Weights of a small transformer language model.
Architecture: RMSNorm before each block, learned positions, no biases in attention or MLP, tied embeddings.
MLP neurons of a small language model. Each row is named by its layer, matrix (gate and up: input weights; down: output weights) and neuron, and shows model dimensions 16-271. Each number is 128 + 24 x the weight over its row's rms, rounded and kept within 0 to 255. Numbers have three digits each. A neuron's up and down rows have the sign that makes its largest values positive.
Before each neuron's rows, "fires in" lists the words (lower case) most often at its 100 highest values on Wikipedia text that the model never trained on.

fires in: "two", "four", "3rd", "three", "five", "period"
L3.gate808:059103124120111149154126130118138187117097179111115103126136114081102112137143111144116160108115156157134112100156153129107120101129135110138127164173117165107118125160151104102153161134102162151144167124160141112132095087098113138114119116116134178103163098148099133120178117151162103155123143118095130151110140117128118047159117182160087185113154090113168131142148119134122186104130095113093138145115163150110132149091126140112150118162115145153112157133133091123148116144144155119136150171109161118097131134149091132159150148168153117113149184132167097098151155107072136113132095108101126131097115103092129167122123134125119128094131129144119138150108112142135119133159133118111115128141133128107129118160135129134137097110157126089103145121090111122107138129083162
L3.up808:123123128074170111084159121087102136107117099136175186113166107142151113149133125142140119118125131123106099142140111129137121119108160183141165147106104089116208111087126068150110151158126156087154115120117142106160112117118121127160129159116110103078128125107132141124116135137127101110096096134116046074113078095129143135129147123162155113101121147120124154105141168142146119131135129109107097155127093138151130132121094121140135112152136153111146152101114079107141077193149100130130100155099152148167121117121123120108147150119095173149114121107139100111102161145164136116131097141112092164126136103141122129124144131087134140114123144103105091082107143127125124136118127109130136131136125149144116177107153097125105081096097095128142082129128113120133142113115157
L3.down808:120127125140077137138095137143121146121136142105104121135112111122132098138120151109074132152088156144137149140098154132144103148154106092136119128123162153115080132157173148148132098091147169126118075164130140150143119145147096107127096115118135112179099140145096091127109118115138138110168149137143196148126162156067123111148133116139141124160142087142114094164140126093150137094140119139141178097167143133130145112118131156110115166128131122096154124136144156134115155070141119128113152130112120093107117146133130083147152088119139107101153125164112159129170065121083139123084156131163125104145143137115141119147142121174137114132097075154153071169138145116146132135109130106107112148103106125117132145118135155102135130113153148119125162172140132150118117178109093

fires in: "their", "they"
L3.gate959:152152126148152153110107142159119159096115099121111133134126097160142121128159117134153119102112150115134120132123150126152098149159082150143124181131115171139117090109108119152157125122095142138134096127127121130101123115127129085129130129162123121177151134116188115099121081134142108114141160178140180158120140131132112119101140087154107092161164151150105139068103147113136146117178108151135167120171162110097109070145179136112106139173115150124139150124139136126126122125109155145110120121126091107123122104162074102103129115135103144166145156102111164104168136114111146140075139124114134120116130172116086165187166107119090113144117115109135119137131149127121082154139119151146180135128137156113117128084080116144111097150141139135117168146144107115141102088141066
L3.up959:091139146149144166137135162137117154133146132144125151124175155119185123139131133130130163159128131163121100102123116134144082130105117128138170076115121084109111170125154164157151141113133162135123095083120144136127118083106119112155120160133098171150120120133127103131095151117148169121130162123134158130122080148088147112071129071103102091101166129167115146153091164115148104144160130079165151138132122135129061153121143111111123099139130183106072106145127166134105123145194155109104136139097133099095127092142148125134091131095115110137140097106153129102100118114114109170143146091145105142120143090130097123109116105077151119149122159121114087122113117117142116133138140151157097176081141112108120156116095119135135154106144122112170124125115133109118138144114110
L3.down959:100121073139138110106159098131128121154121099069133168115108106110122149116144162105130095118153131112139104114128119124129136108088121094135118141135135161155154117106147134106107109124158131099083132097120137113135089117102168121162156132112163118082127138125115112162103185156080056124160086113075107121140151151105136136160157136192105143141134102097144128144127103140112136109118122126114120127120102113151161135082136137144113127176148164160132154092125154136097091119128070124097115150127096114155154146114114111117161119171136129151121122154171097094130107122126116099135156161105148173156099141163157124110130148111120140118167082148122117128150133133128140123101138112137125111166145135105093101092102113080126129147141132103101138087116170173128134201103122

fires in: "development", "developed", "world", "works"
L8.gate1251:139139104119106125122129128115169135123143139158179084109094091146164127078129160102090124146130119146161078164120125108126139120119144131153129111113165095091058173132129142106118110119158124106139132106114108104140070114115121126150107136128087128171108143127175101144118140115099141120109121127140089096087119117172131103116098155179110121137161136146124134123145141155132125122101107191162119162157142142130117161169135103149089144117109099125130122108089136127100127083147154083134142120099132097082102132102133119144141185146107103132145167094144101123153140116155118150118149142158104100124129161047066098150145137088139096163147127117145127119099161146098128101118130135140142172132130101131134126139077124135157142164116075120131120118120107102122116119174138
L8.up1251:113115188132155165137136123157138117139124148087113104107132133137123138127127114131143095108115161155113138109099204143141093147153122106135154118132165113126088075109151113129138128168126102115150126124117135158121116168143184142156107108111114143150124132115106124099168121107137127154137105119166107115178180133096131132104122127149159126122118101105122128142115121104148128106150100137152144088122137098118152168116104152118121115127123188115194151171156099142185125132159114118115136096173143088130119126163152105152120125161109131109152183125102141137079142160156145120126130149170149122117087143177144099145087134109090146121172132143125153107101156075145090085143125099133118068127127112154115139108133083127168094106139139126109108108164104137115127127105143
L8.down1251:129090154148171123150069136155147112162117117096108160117138128113105141092169129139181124080127184130079119140122201171166125114111157158109117157140135166084105112121121139114110125124102134137164134121108140156074086130121120133162127136139100123150129134146136149109128132103137117164119141126170114107143150134111123106147140141106153147138153121105118114145167104117119109115185119110136146111128116120123110181132044138143101164142163168102112113140156124093126133148133119110133122155141134102139140111155112115170135102143135109131137130108133163133094151115168127151150122114137151084132111172145138127117131111082109146154139172161130152118103153124135122138116137081163125112167136083120119128102134118115172102114126117153105105102174119099081112149157107

fires in: "has", "have", "had", "his", "her", "having"
L6.gate96:168093178186117126111118097108209151138153160120164086139082111135120126135128127150138158173119170092127124154152114119144097125098146095127110138118153128142152139116142155131125115149112085119119111159108119140118095137153090104140118127116142114131137152116138120156125136153082091150123165126119113119098155164123105120164121149156130172160093149120178195113153159157119112161142105094107135154124095175085108142127162091126094118117175134107149121137132135114070158103147126113146158125148114128160149142116128131132133125167138117130117129068104124140144135135133120151121093126124139133123144093137144109135119113094145106095147132147143121147137131124160158115163173104148108115120148153118155107103099176119110129120153114106149109159102134128125169125170123
L6.up96:120132107151128119097119125175176108153079130123132137132119119128105133144154126136110122129146109131148131123114095133077052155127127126135135094031148083155134117159103161129139131093142142108140122123170131114110082136115136105119121101122143095112137132148171119183139138163089140145134118116115140119146118092145159147117125114124090124090111116112141097126162113110041130112137104109146109090140142096122129147152155120111124144190138115126087101113134155115174115127121143103129108137205168106115157128127120133126134143127140121157149137111119157101114102160135129132094151141129171088134092145152137155103146142103062142140133091085146161097124118124143122132157104133088123118145154152181097134109139116130100142121161122142104121108136133144138129124115136
L6.down96:123106073081114107134117136085103127099115096112142186123130178143108097110126135099103122122150088152129120124112117150091152142131089137107097131160126138134123154124123149130126097142136114129106115120149144116120106156076135123123164071130141116100137137164095145067095140149140126144139120121157106105117150094137179132106153108089145142126144138109141146097089142117169131131149128139119128163133132128137156127135121096140144116047107130109129141139107136137119124145094085111107117124079128092083113130148144131100092154135107119144148125150156138126132113094105162099153117111115124111142092161078126146121182151150157090178139079135142123138114093097120121133104131158115071126117127116121147143131150123119128151146079127112127156106167096124101102141097132

fires in: "in", "since", "while", "for"
L8.gate915:145121120137123129134140130171122145143126138187135100151119135097130114135143141147125132121098113120129055150121136143128125146140163146152155123128110153094105078120115108114113172131065114146110104129131136140101124146101111105097112098103109147180123141134098095110107126153116181125160106141121140146086118128122146108125147119120109089111136150099119143113128149112132161128104158127133124141173090124120113153134089149145125119101116151148114120144115143073133121116151173140101111112137137132137123089140093131122166143129130166129174118113113094125164118132125133151105148119147121184146110090110087148100124116121132091118124115096146087095147113138134147156101091133142075115109148152116117105151116111129129163126132094087147097157137158130138111090105129
L8.up915:140127163142108068142153137117107140160100150172148127171143076127149127144149121188093096142114088127125091123122137157113141151133123141110104115159131144087154134139123147189142126168097083117130130155159149110127118129162085136123127120096136130179091119119117140125122139138142120092127158119095191149132109172124100104101155131163102102108144176086110144148123170118156118127146160149138086118116077118127163141108131118134119098147165117139156128139115137113147101147113088084159195124114132124103117088133104171117164104142125128116125095116103115138167137126098121131127107108135104176116134153127115091094146113105156117146164115118141118123109131157135098087114167119128058171145105133125122160119177111156101095112127125091131114156090153140134152118115163
L8.down915:131135118182150143114096174117127114144110121109131162166127090176150139130117118126147122130121173116137175158135161146128139136149100106090103068133137140091144150104085164123128104141156175139136135111103100090114134137130164168138150156142120146102095117116170150129156106132167130133138116122136133111141147123099132106102126149145127103121165153096082085119080161110129123145123106135153121120066136117129163111144165119137116100118139133109130153091121144146094129109112083113173123133125127143110100130132156122109125104089163116115131120131171131109069162160135128122081136114141133078091131174113185116124146148121126122179114144136145139133121140124149145120147194138138120184143148105131156121118141129155151085130121161114124157090130124149120146098148157

fires in: "with", "by"
L19.gate446:180162142132154139158124108141138113139111185143155089130125156154118129146134155128118153094116146110104091130127077108129091133102128118154177092106154119112166116180111118125132121155132147154171081092141099098137140175145132159107134141106108153132105145096175161146179092132127099143121103119130114086101131124100138097166110154092152140188128118138116133126125114139126118141101071129149145152163109150106135145096113061099102112166198102085134159105111157092136122115091099126127131153149124136141132147124149074084112092151116093114110092096069122093116172148157108157104152141097182152113151134098145148127139140135133145127108114105129115131113124137117128101152149107145154130114184135149139122110113133170158100138137150091155116136172138139094148109152089
L19.up446:130143107117154105125137117160169134188150172125109130139151100105134150168158125104176155097111113127127118114161099138105093142102172122161129139090164100102183074145126124111122141090141120150127094120141114130157108129113119096105160167116131128138109139119153112149162168136118146115134128119099134167091124138102152116146095139148123129113139158134153126108131168123083138157116076109099130118133099137124084115118140081094123097135162096094076132106125137111140113150129109080121109079137145099149153151126119123142101126136121089123112141147124136130143117151103141117140110121107138162111143097187113173119136166086104165175126123097072138138117120073130103099134125078130138076139143097168142106106069163134144149117139126091164111097153116119117166108110131
L19.down446:123151135153153123082112131150133105101141092144162137124106131120150255181141052117131103115111142130091141135150152095158109155122115101093131115116104147126132098138107130137123104133119140123133150115138125149123103136169133131087255126102125124126147128116146158139145120117140112133122158145134123142127121139149139122089152084151162107127136142114098149107116116101136120117132138106129120133136126130132121081126156103149117131131115138131151134147124128104125099123149138134129145105132158162131130131135114121134140139131148149137131134095119113118119105125151124077130115147144162121131131141148084120129121137121095144152111129115124158106133158084162123172098122124130105135120146090126143115140128113152146144123144127122132104163102099120088081139197081

fires in: "following", "of", "after", "during"
L8.gate853:156124145141118114121084091166135145114169202139152106162132136139147104121131146097156106134165107164125148139116179116082115118128114128126089118098149117134141095115128123108127159123085100123129079147126130135135106149137135077183092096126104093098140122093117122105115148125116120133133118100154105122084155101118156079166163112091148193157107112144122141120155121154125126136144110109123157124136151182124141169132087113154091129137128109108134156160150129108150121114123103101087131116142143081151147163131101117137157115147139113133119149089097126161124128157177117142092135133105117124130179109130074151131142128118107085155104124085151150132144161132128184126148118106098128153134125121116160131126116129135131102135138152122141146141140115153126159134121128
L8.up853:138121143125119146139061108150118130139127132076121111136157097136118113083130131128133128098137140150136149147103181141123136121126142093098136129121153139119146126122121133183141140130122164117111105132143129104089146158128152096150131125155141151133123093141109147113107134130127141132167133119146160161120133093097137077165101094115162144174086174130127149134107145104135151102126108123140139101145131164169121134140101134116148141110082092118129188157140091081165102125098132105114122098171129086105101129145123130120109070119130102169132167130169111115133132108125122121086105109137086154103158134097097135143144127145111082189085086134132151121119129154113157143127112133149109136145098107067150135141171161109109131095120166130152123087147108172106157114122149
L8.down853:146115128141119168106082142141130133139097119064109139132146114170114105149130169134155127153139127098114124132116147143141151142107149116125116095136133141110151123162136153189119128124120149114073144105174160104146170179147124148130055138139138166154123124146142154128096140128098098150161130134113168160148113114138113148178083151102143127159132170131155165164134160111131149119153143085117127133151109163157116098157090126088140129126127094074145125108103109091116139129164140163162139124136091124126118147087135175131087104098118119119135106112180119091146096082148093137141128113151128131112124128130134132150130148133141118139100104180122153130082119136103113127104147135156107091120131133117092117120149133127101123100128150117147122128129129138108133157100133

fires in: "from", "died", "born", "since"
L10.gate324:116128094149160144075144145167140124121142122139116144147100134127133106128117146129134151161119139112149105162117095138121102161142151111104136108104141137095106144118112105102125158140091094140115119109136137092135129095112101136139112146135154134127094117159120123124120140117093119133111117133139201110075150139105182095128079137102089096155163116130146102137089129134099176168182127104143165148117126124114112125107186149147085127143152155118178164132110113156155145138074154119111136118119168133097132136130114120151077109143110095168084141105135119143161095158121143151095127164107144131117136142131136149120090188091149100124168118130173146063106157091122135121135101114084135143157149104174103126117086125169108145145144112124141121161086145071104126099138114
L10.up324:136131132169152127090099129121134144135134137085116119174101100110095106086122130119143149125114067087132111138131183118136080180134129095137104128138139143087090126103104124164135145093115138112148132105115096105095155128153124108129123120078115083124119134102142151119150139117151130082136137123129116125156114157167090101138138120165182118154145136110105121105092141118139164142122193135152111114165121147088128140135154128161155103125185122129114118162103137114098159135097159164111156104112103111112120134115122129120143105157141134153155122118131163136144149128089193132119096160123104115081166156146172099126120138187137102167116099148179134083112159141151130089127126168138105146134137096120096097125146137124113130101144158126133095100122125090065102147165104
L10.down324:164115127154151174109074136109142148136129147103108117182101106126121134113138143118127148135137102100112115124157153134136125160137116111099102122127138163061090129118096126164128143119122146086144176065098120107128158147097096115149105090086094077101113145108128160127130161109143121078136153091123124127173095121165103085153130121137168143129147111071119136129132171115126156103112181136110122116167144177083101155132114135149129115136145102165094133182074124129097138134111128156159144111104091142128127120129126115096175115133126126117168090138122138124146138135109167133138108120123077127133149122140123068109128112171107106180110085130173128117122139122153133092136131181135085142145142095127107075102170128123123125125115178146123102069126104113069119153146150

fires in: "after", "despite", "has"
L6.gate143:198114144147119132119118102156128167156116150160133114124069109161156122083124152102124113124099155115126101112163153127114106108108135156117128150077158102123097096111085117120147141151141124125102133105129109133138139134111069070171094083106130096126111103096124121102119127119092132158123172151124120106166124130109143150076152106128156152169073150147159125109118138122082163174153131136093153156123145154131139118112148123104136082119167125132109129131124101120109130131096118108114117093107190120123146141143090111107113124128141118169104107092137115152110115162134142196139097163132129158162158116082118132159116120108148063158117097108142144103111098142112171149179132149124100122122111160136148116137128128128150119106104109119107134130118079117145132107151133
L6.up143:144105217138125080174145109142150145154161152141151163131144116178117126108166160120110146179135134098131105110111141125142112124112126151078117129106150145122142158141127121148118117141110059127106109132177111078135146167128101158119119118129156122148111148096115165146092169071104095144129165160123128135162122081166120124123145116108159135147108154116092096137127148109127150161108123112175121117155120169142093154135100123108145167132146136112151138150128081092141134146125162115118130089133136106102146151123098115112122154100159105142120104082158115119142130109136128130137123139153090152141129122108132115104085124121138125137164139112122154094084099130106119106164102102126114131142133126118176143089138136143130132079100118128095138107117115096143154105133093
L6.down143:132110112112129171161141154127130147078101149146159131114137120194134181141113077162148122093151096110134114146149130110154132172133109134152110114128105138142130136145080148140149138154128143097108140091128099121134108123110123152113229108096129116152141109172100113140150092105126123108091141076095127158134147096144174152144074104141148128153119140059156123111102135101155174136147141132128151136155087094110125136161099130081113140116117153070161107120124124162091161159160140152112084117153087139141107124118167123113131137102116107094119140113175153109127110143132130129120128137108104112125110168130155128108160155119151125161097114133126133108110111151117092160111125118131122101115124099087147179120119143106138131096129130081118118108147136115142150115116151

fires in: "school", "them", "they", "along", "their"
L6.gate1182:158159149117156174092103122144119106130130128142143176173117115124143100119174150078137127132110121123144070096136090089120075111106149123141121150108119121150106132144108144123145135175127123159160128132140096131139121166159114135141108053105127088123178110128170120116163163087091135127076108147156127096165129186116136136099139128133098176163133180120107129124129144121105112118156110110164155161116091116124108088103137094103140140149138141121121121128136122135157135110086123108110129136158138159131104151169128127109138105133126146138134106128154118132098133114159134095103101124119135104115118101128093122112129117128112164118130102152178142134130140134103100153121134134116132099096162153146125114152132109140138067117133144130112118167123158142176072104174136
L6.up1182:140113076106144127172116134125123140103107186153137137141136155120088141142117127110120156102085104093098124112162153141095117134162116118153135120130164102133103117111122109124170121122089142130128071132108118135161136126127101127102120147100149131070158146140075189107123117110144139085107132133176150098120085114157131131103113105143126113112160098120084139095133112175116139133138123109173083109127113143134123118118143133109158166116125149120058117125117096101147123152102126144150053096177124138111152129202142135102142083111108131115110096129133132099079118156177154141152122128136172102115112141157112140103141130132099125129084134182144100135146132136134141122172119098104126129107161104115123131145108130115123120149101153108175123199097136131130096126127109
L6.down1182:155112092117089143135137143131130100138091081126117103093138122148155114112113135179097140109148101151156147120133097117112143081119132175129171131162152129086100142131109161114107121133105146114086127141156162159113095124155162109167143146102116139155129119131109086142117110132147116104132150155116119172138124109133100156181126109138124136115120150128156098128133142140129176097064126160071132134120170118123130125150117132144111098112148134150137106133103101107104075106125122095120146146122164081087132124112145133155118159113104108184131142118131144150144113156143104145172145115105158117161130132127120167177123144131136133133104149123122155121133113133149188089055149112170131124131128110172115115132124126126133138176126118167141128104141127114115162170095129

fires in: "with", "of", "united"
L8.gate204:183114133135125101092118129177104152120163141180100147172121146138135128124126116128117157123133098149138084134102144124092116141102182085121139098126117174106147085138160167132107156091110100105146132135154139101148127145109094121137123114149143073135106126093107108122139130127117163140113175134160131135153111101115161104113130169120101126154138130148158136105131134126112125158121146126062161146141122200156134176123122118101113136102112182110142100137156140117156190122119127146117163104152141092150091176091092129168119140139106142096122118126144096126130139124127123206133123117120114191110146118107155136098163150142151117145151110153142091128097137092114124190099079126133174127110134111122109152126137107130115142129147101137142141159126132145147147122129105
L8.up204:142127144133101135129104107154136109166128126157150102163122144175155128171122105175150120155119151158170103119086120135160103125110148115138099099097118109128139111131115179102138118106071138109142108115144156083127130183169121115150126108137111098128136106114112107126136182148138144173127170082122139176147108147154142143129123134088096141124119122195165164111103139106126115139113151129143130149138126127124128138148117109149112105142156122102141102111147134113134181107129142108121165109155177116155112101111095142136125088155138084092090144106161099125147099108125147158128138129142129174160150131145149143135132096112130127164143125161136111143087124120113109159175135142147190117132135142116099148151147120094096109129141183102175087153127110162131169095108089
L8.down204:104142117171158140160091132128120102156119099121125147154115136179142130151107157143142123123102138133094152132114113173172124132127083097113083114128114114147155139089080167105170111155083153147138123128135101098089110126169160125191112133135131148148113125169142102141139101157120122136143150058098197176148125178171139144148109126128141121154144133153153152136081128073119122134137115108156153126143132114103124062160104114127104124136150134097143130101108158105093125110114117143148139134142107124141127111110106156137122113095147081132092104115132165178157058126135171139111115125147128079123148157157124143103106116109084127126142127152119149145119093133144115146146153139171132151104185120140133115107125158121112120134125161132153118117069128132094125101120116

fires in: "its", "commercial", "it", "units", "operates", "census"
L9.gate994:111176129110162152172132141128136130141109119131135121103166121137118124097126141114132137135113149123110116180155128081133117107133121163145131132125091173122167111113131129127114128148125064132136142110117090095101091150109078128118110126130149150132140095175135136107136108139102187154100138073144140112092131142121135133092115128155130162150088119107109157115139158127131113128143107104163120135121129177103149131150159136133119123147136135160132105101141154102082131081154120112114070148119078123095130113155167129145120109108132141096139101119127084117092089133126130124123106145164181124141144136144098099157109109116169124090092085100094104061132102119131153101122090140099087129130148160127095118119124097140087137134131123137141166187149126095118142093142155
L9.up994:101158134140131101164119126123147114126093110132121132122158133077092124117108117106087139155139149102100123113108070142130102099119129133129121130128134170125135103121137103162102139168159162102173128141127130119114149141129161153096124102109209131112160084127084140144162136180123198132124103144128155112124088119165109150075178123132097102159079126132147132119154131078112171117144111130164117150125139117114163119113125101166124110108140153155136077137129139119129104113094122124139096090126140125095136125115125123110105098121096119127114146124102118143172093122129133124179107114150133128091132147139101155154186151138129156114145100111094127143166105129166099085121121123106156102148110124157121101091145133121113144157148122117167144153120175118094139154116163
L9.down994:095119113130152147138124123135143127139149128131100119170157161104106124127144136107111119101116161126086104126132145151102113127085126126178106131129137119164130096087142115131097099180123164133091128154121143120141178127135170147174126118028152114120116142146120118131151141211152124105136092134112107116150132109126100152136178109127084122120132146119155165119125091075138122096135115121162127117140097120172112127144148145120113116135148130127156085143067146095152096092104145111157116104136148120150151157119102110123104130113109135164130121156151121102130115128106147132182120123144114146131091098151160122156172145162112147106106148129121087153141099141146061156123108095130133137147097133129099123096121174112116094119129142147140121127124167096122134198093136

fires in: "since", "from", "between", "records"
L9.gate786:149178112121118109090108137139124148161133127111114156175078108127165104134105133128112106124139154147126139148109117145111144140159137114117135122147151161148143105113104122138134153166131137145140115146162104127109170127114141117156125121097183164143120141136152107129138140150096123144111124139149125097070129110109120145109073162168102166162150149142088076114117117135122156132140120120174129129136127117112154100174130130130103075118126132095097113121136131136128116113102163136156128139127136132131117133164135151146118091092145114151130119118119177118103136114168098141111105127107141124128120116114130162154122127102152078119120128101146176074077105099140094148126125118120109156111150141117056098151101129153123124106153110145121215134127079101078101128118142
L9.up786:136149156149152138100096141128081134112106078157129145121084115084118142143137116127148135181153131116112083148155111129119107130173084111099109120137144173108125121102122133123104191140164144170139132167118132114152099116117126128153125147142130150158128118130105153136136111118155106094150156139096147091141158180172137136133156120139100139130139113086105161133151162134106146088136118133172138148107140119154109147150120107157131114128133162145133145133082124121073109127117123187189103140133159101148149130130128149129104074140123117114100086139093115086152094130139149142137133140131147133105166159115140075134117117139138110127089126137168148125152102109088058147135123144158073145131113082158137148089155147138124134091122128105129147163088140145176139112147159
L9.down786:117123154134119146145095147113116109133109078148152084137127114105153112130134142132147152170125131156121083149111134074134123096130066111122123141106130153047114138116105126152125128080141154142137156154120155121138125107075109136098137144147151129151135135115125159131163123140124148125136173160102141089094164142182144105134173098137127145108105105111085154147114165116124201120117141113076120109076155101121151156136100128144125111134135159124144139130086088129061115143126085167156145153133147095130136109156119090104104111152132151110127128128098131085157148112142130127118108135157146120112100125094124121112158114139115106140115115139136120157140102126103108136140130119114072163144103135133138144124138130129114156134136168162140114122116186145161118105091135

fires in: "with", "in", "to"
L10.gate459:152187137138120088159084135114123115170128162121139113122172122144172131139091139148112126110113152110151141143107096088135096125151139126167085118131184131100140088111129128086109143104086120084139122111155155105177146144120111097119124155117188087113128160141098125133120156105132133155135156123096127145128162169075144084140090109119103154094129120122167121091141112112139160112172078124137135128143100125134133085150156093115143088124153095080098129106097141132144134130128126098167066143121144126118163142158106091133140100109119110069116090134107185078128142140135156155134111112111167166103156098165150118103144177134132125094140150113131112147095140092130101122122136101130113127095142132080133141107101130122102128121118097153101126139128102124130124074139107
L10.up459:139141158116129147152149108138125126128123142207116132128151116114104138138124106137107138126099123138109075116114115124110110128104157153103150147126115066133123103131109136118101151124110110160118106159137113147080144144090111120129144151106085055137114120114136134147113119164133101143108140140101153141122153161151081146126178117136110147143129156151180144119114130124132149202120171132116106150122144144109134132169137100136132072118119143159124090107132103111119107123172151077088160148132109115142117156114142177138130148138095085087118101120108137161166130065105117176106106082140139158112122155086151119135100081130136144128136105115109147108119109088137115135127126078153146075095155164113114084123144151128107136107140090129139119109144111079124118083132107
L10.down459:091121105159135105126093157167121141152120128102177147132096136185124128111164153119121115125106129126118189147157168163111136164144091132132121121102124101114151109137092181143119113129162106178138135116150121088118097129131128129145127104145166143108111173113139167117167118118156133149158167100136140144160112100134167135132096102132164179129148116080110151096090104142136133130123156173170155144110114117157098134125159118133124137107108159126124144131139161151065141095093125148144122128132149132097137144112094131148122102123131145126161107109155127131136098141161137173142129137111118102109160158115093151158111148104085082187102118099141179117122110117158099135139148152142145155128176134146166124117115139163122116136124125131156149095119102147079121107139141

fires in: "producer", "developed", "development", "design", "production", "designed"
L9.gate435:156139120151113115170142125117111101154161148098148157146107119166109112105150141145104136102117128167127086081119132115118126105109153142128118119140103095125108152119154136138115150179159131159167100184145109101134062146125145113134102113097127114114112122069138142136081119135141135118149150136109102103106177164153120111161092146162116114121115123150164100096126138139130114109151101168155155105128114153127122156120123098151111080124121149140128102145152137136111131139117124129123151137121147115136105151139098139136163153111144124067135137102121100095155163115123177204162139125132142140100156131135117127124073140083110107088162080166124118108129139102134134128120130094186112190131120086125150136114141145112172143111129104152136172132114111114121139093142105
L9.up435:111131108125120134097161124144129114118117113127123095120127122083125124106114141120132131122162158162122100148116172144141138094137152109150159128128129098125098113120110102111134136123112115155137056134118114134097077136142186103130141155103094054138127145140147112112130100119140136052158092131133152175150125166158132127121144090139164110146113108147110163128149102143138151134204082134142161122163139104170146132115136103133142155145134129149126133137177115094081167105143171168125127102103094179141140095098141118084124108114074105145147138151137130133125148127113113131128136215100117147153125202139153151147123097119115145123082116101121131101090142123106126128147131148132144092118141162085121141095162088113168176114117107162121137145143180159134123097120084
L9.down435:156143159171116115084108134164134105141181115126120103115151117135115159117136145124115131147144164141083073097135153133131136141154138120151171117144126126115148116144100104099118195103101110127160093119127101162054078176137154115139100111103097096118156168127129148130140101106127116097139142119112173163113109125153146122109119088135124112137148130128129118107146149133115156177132105150136154130138137167133098115104145107159128124137128130173140137131177129141071121105105181133101118107110142160115165106139128104135131102116102105110154086144115160153116134100133091150130104183092099136146125172120145128148085106119131136117131098157127117121078167141111107143125143148094113119169132139099137123112128064144157151128118102155122177116132158170167125138150086

fires in: "from", "since", "which", "office", "role", "family"
L8.gate1247:113140103119143128078169102086142112145102166139118189120158113111136139113109141134122148147127128138119100158161110142145125094147133148123134123136097123168175149118125101146124136114128130114176121129136109115124132102124153113112121088070144123146110142087165123120156113130112154126128143147079181135099165110127103079157123139145131144118112136109130132113142105143108172117195113147132132136114143097133157060124102133169129096151099095173123145131153131102106124149100148083127154094136134116152109147153092146121116089167151093087138201141108133129139135152122121145129100076144098134134119188088070140154079129132171135144146148110144138082124114121149160104135136105132147089129110143110135126115142128140096127128128160134084184117140103101080109128124118
L8.up1247:140123119100101129126143149155144128097102134099124180141129109165124131149105126127119143142169121103140097117189130146152182137162095118127062125156134142131095071113118172127135128126139150106111131134151113091136115118149131124138176169093153125108091156150132129125134104102158105124144153166126137099136148122170103111138157127129103134124165082109105124134118165124150177116156154084138128122103126072138124113111151128128128113114115168149115085138131100132116131101085144150111153144155096121128114153125126161132092129120171111085120141163126158107154087132119139092171099123120118111130107183166132131135140077104139130120142146127099117130156176128163188076156092110127136138144129151125165120129130140107107134127119137105099125082146156112114134108103104
L8.down1247:117125149143081140144081161161135148106126106102150123142129098144158152108117111127167105170178167112099161114107120100135123145104110098140117161114175139105104112122120190102112140150114111114077133186146126139118113150098114112096167197161148125147145163174115116143120135132135110120078117143153120123149110146176145150118131178131114145155187121106101146130109179129124153107130120091112126132116138116091109186117135125138123139131159138095124110165125152138133128112114125171129111144128159133101132148120110120142123109130115155105156077127152127100106087141121139146171125118139147130141138104143144081123169111116083120152053093153129140142162150125112143145108109139115151174114114162133153105154146147120154130146112124110129117098081146145119141096080059

fires in: "during", "period", "throughout", "following", "abc"
L6.gate370:137160141113132117103126112147162167112150117142133075126128125138168127130165163118112115184139097087135109154142125103093089137124128126173131143119112142139129137138100145147144105111123103142131132132197148153168131157132113123150102133169108104132100111086137132113115141141104097161102084174150142147111166149109128123111160117123144097137120152158153123114135149125133160185112101122157095107123122127084138138141142134161086075162086128138095165146114126100124145093136198189118121087108133135124092135141145107145144091091089153142156115098069137142145158112126088133174133145140139122152147146082124123185126129108132132155103106092153124135139151108140080111114152111136120127124092134160152115134075114133097118109137095131114160140140147185129112131118152
L6.up370:111129130137124146117122147133104130106124158097117129160130110075153117128119082167117159089139142177109114116123130151128160119092112123077138140133092121149118159116135102160110175121088133115117089123126106077135174097128166134121133104107128162160116113118156123140117133145098111105148140115153148129112101169056149151108165101174131149111129108117115115158136153081103129104134126139105166158086172160146132168121092117103129155136144091076135171089122136112126163152130102117118120115119165133101112145157140128133120100113137143141113157180144133128115114174102130106045115138109157090157125177146130111172124134138134124154107108147138168103116158154141133109128130156119135118153148134156165130126147153130165121099160143111097117093116152097144160145118136
L6.down370:137132153086103084118115091102130132107088134178162120122126130162107066096121177144115144152148131127132143116115152139132111139106140177127126127132131109152102120117124150037126122149121071134115148125135142137112176118147085173171054128114125147111145095141115146126088137118145110155151138124161123109077130115116173109132136098119139125131111181145106123099143129109131181101183161113131143090131156153154129097149153117099179140092148114116104110154089128107097110152121082121157113116090078125127144129139119142131093079135123110112124130117130134131099096138153145137121147098147106138150119105127155147101176170122121142158140157107100164112167095136098125118112177128116106131110106147154152169159163140119119128096135149096136110128105112098139148130121129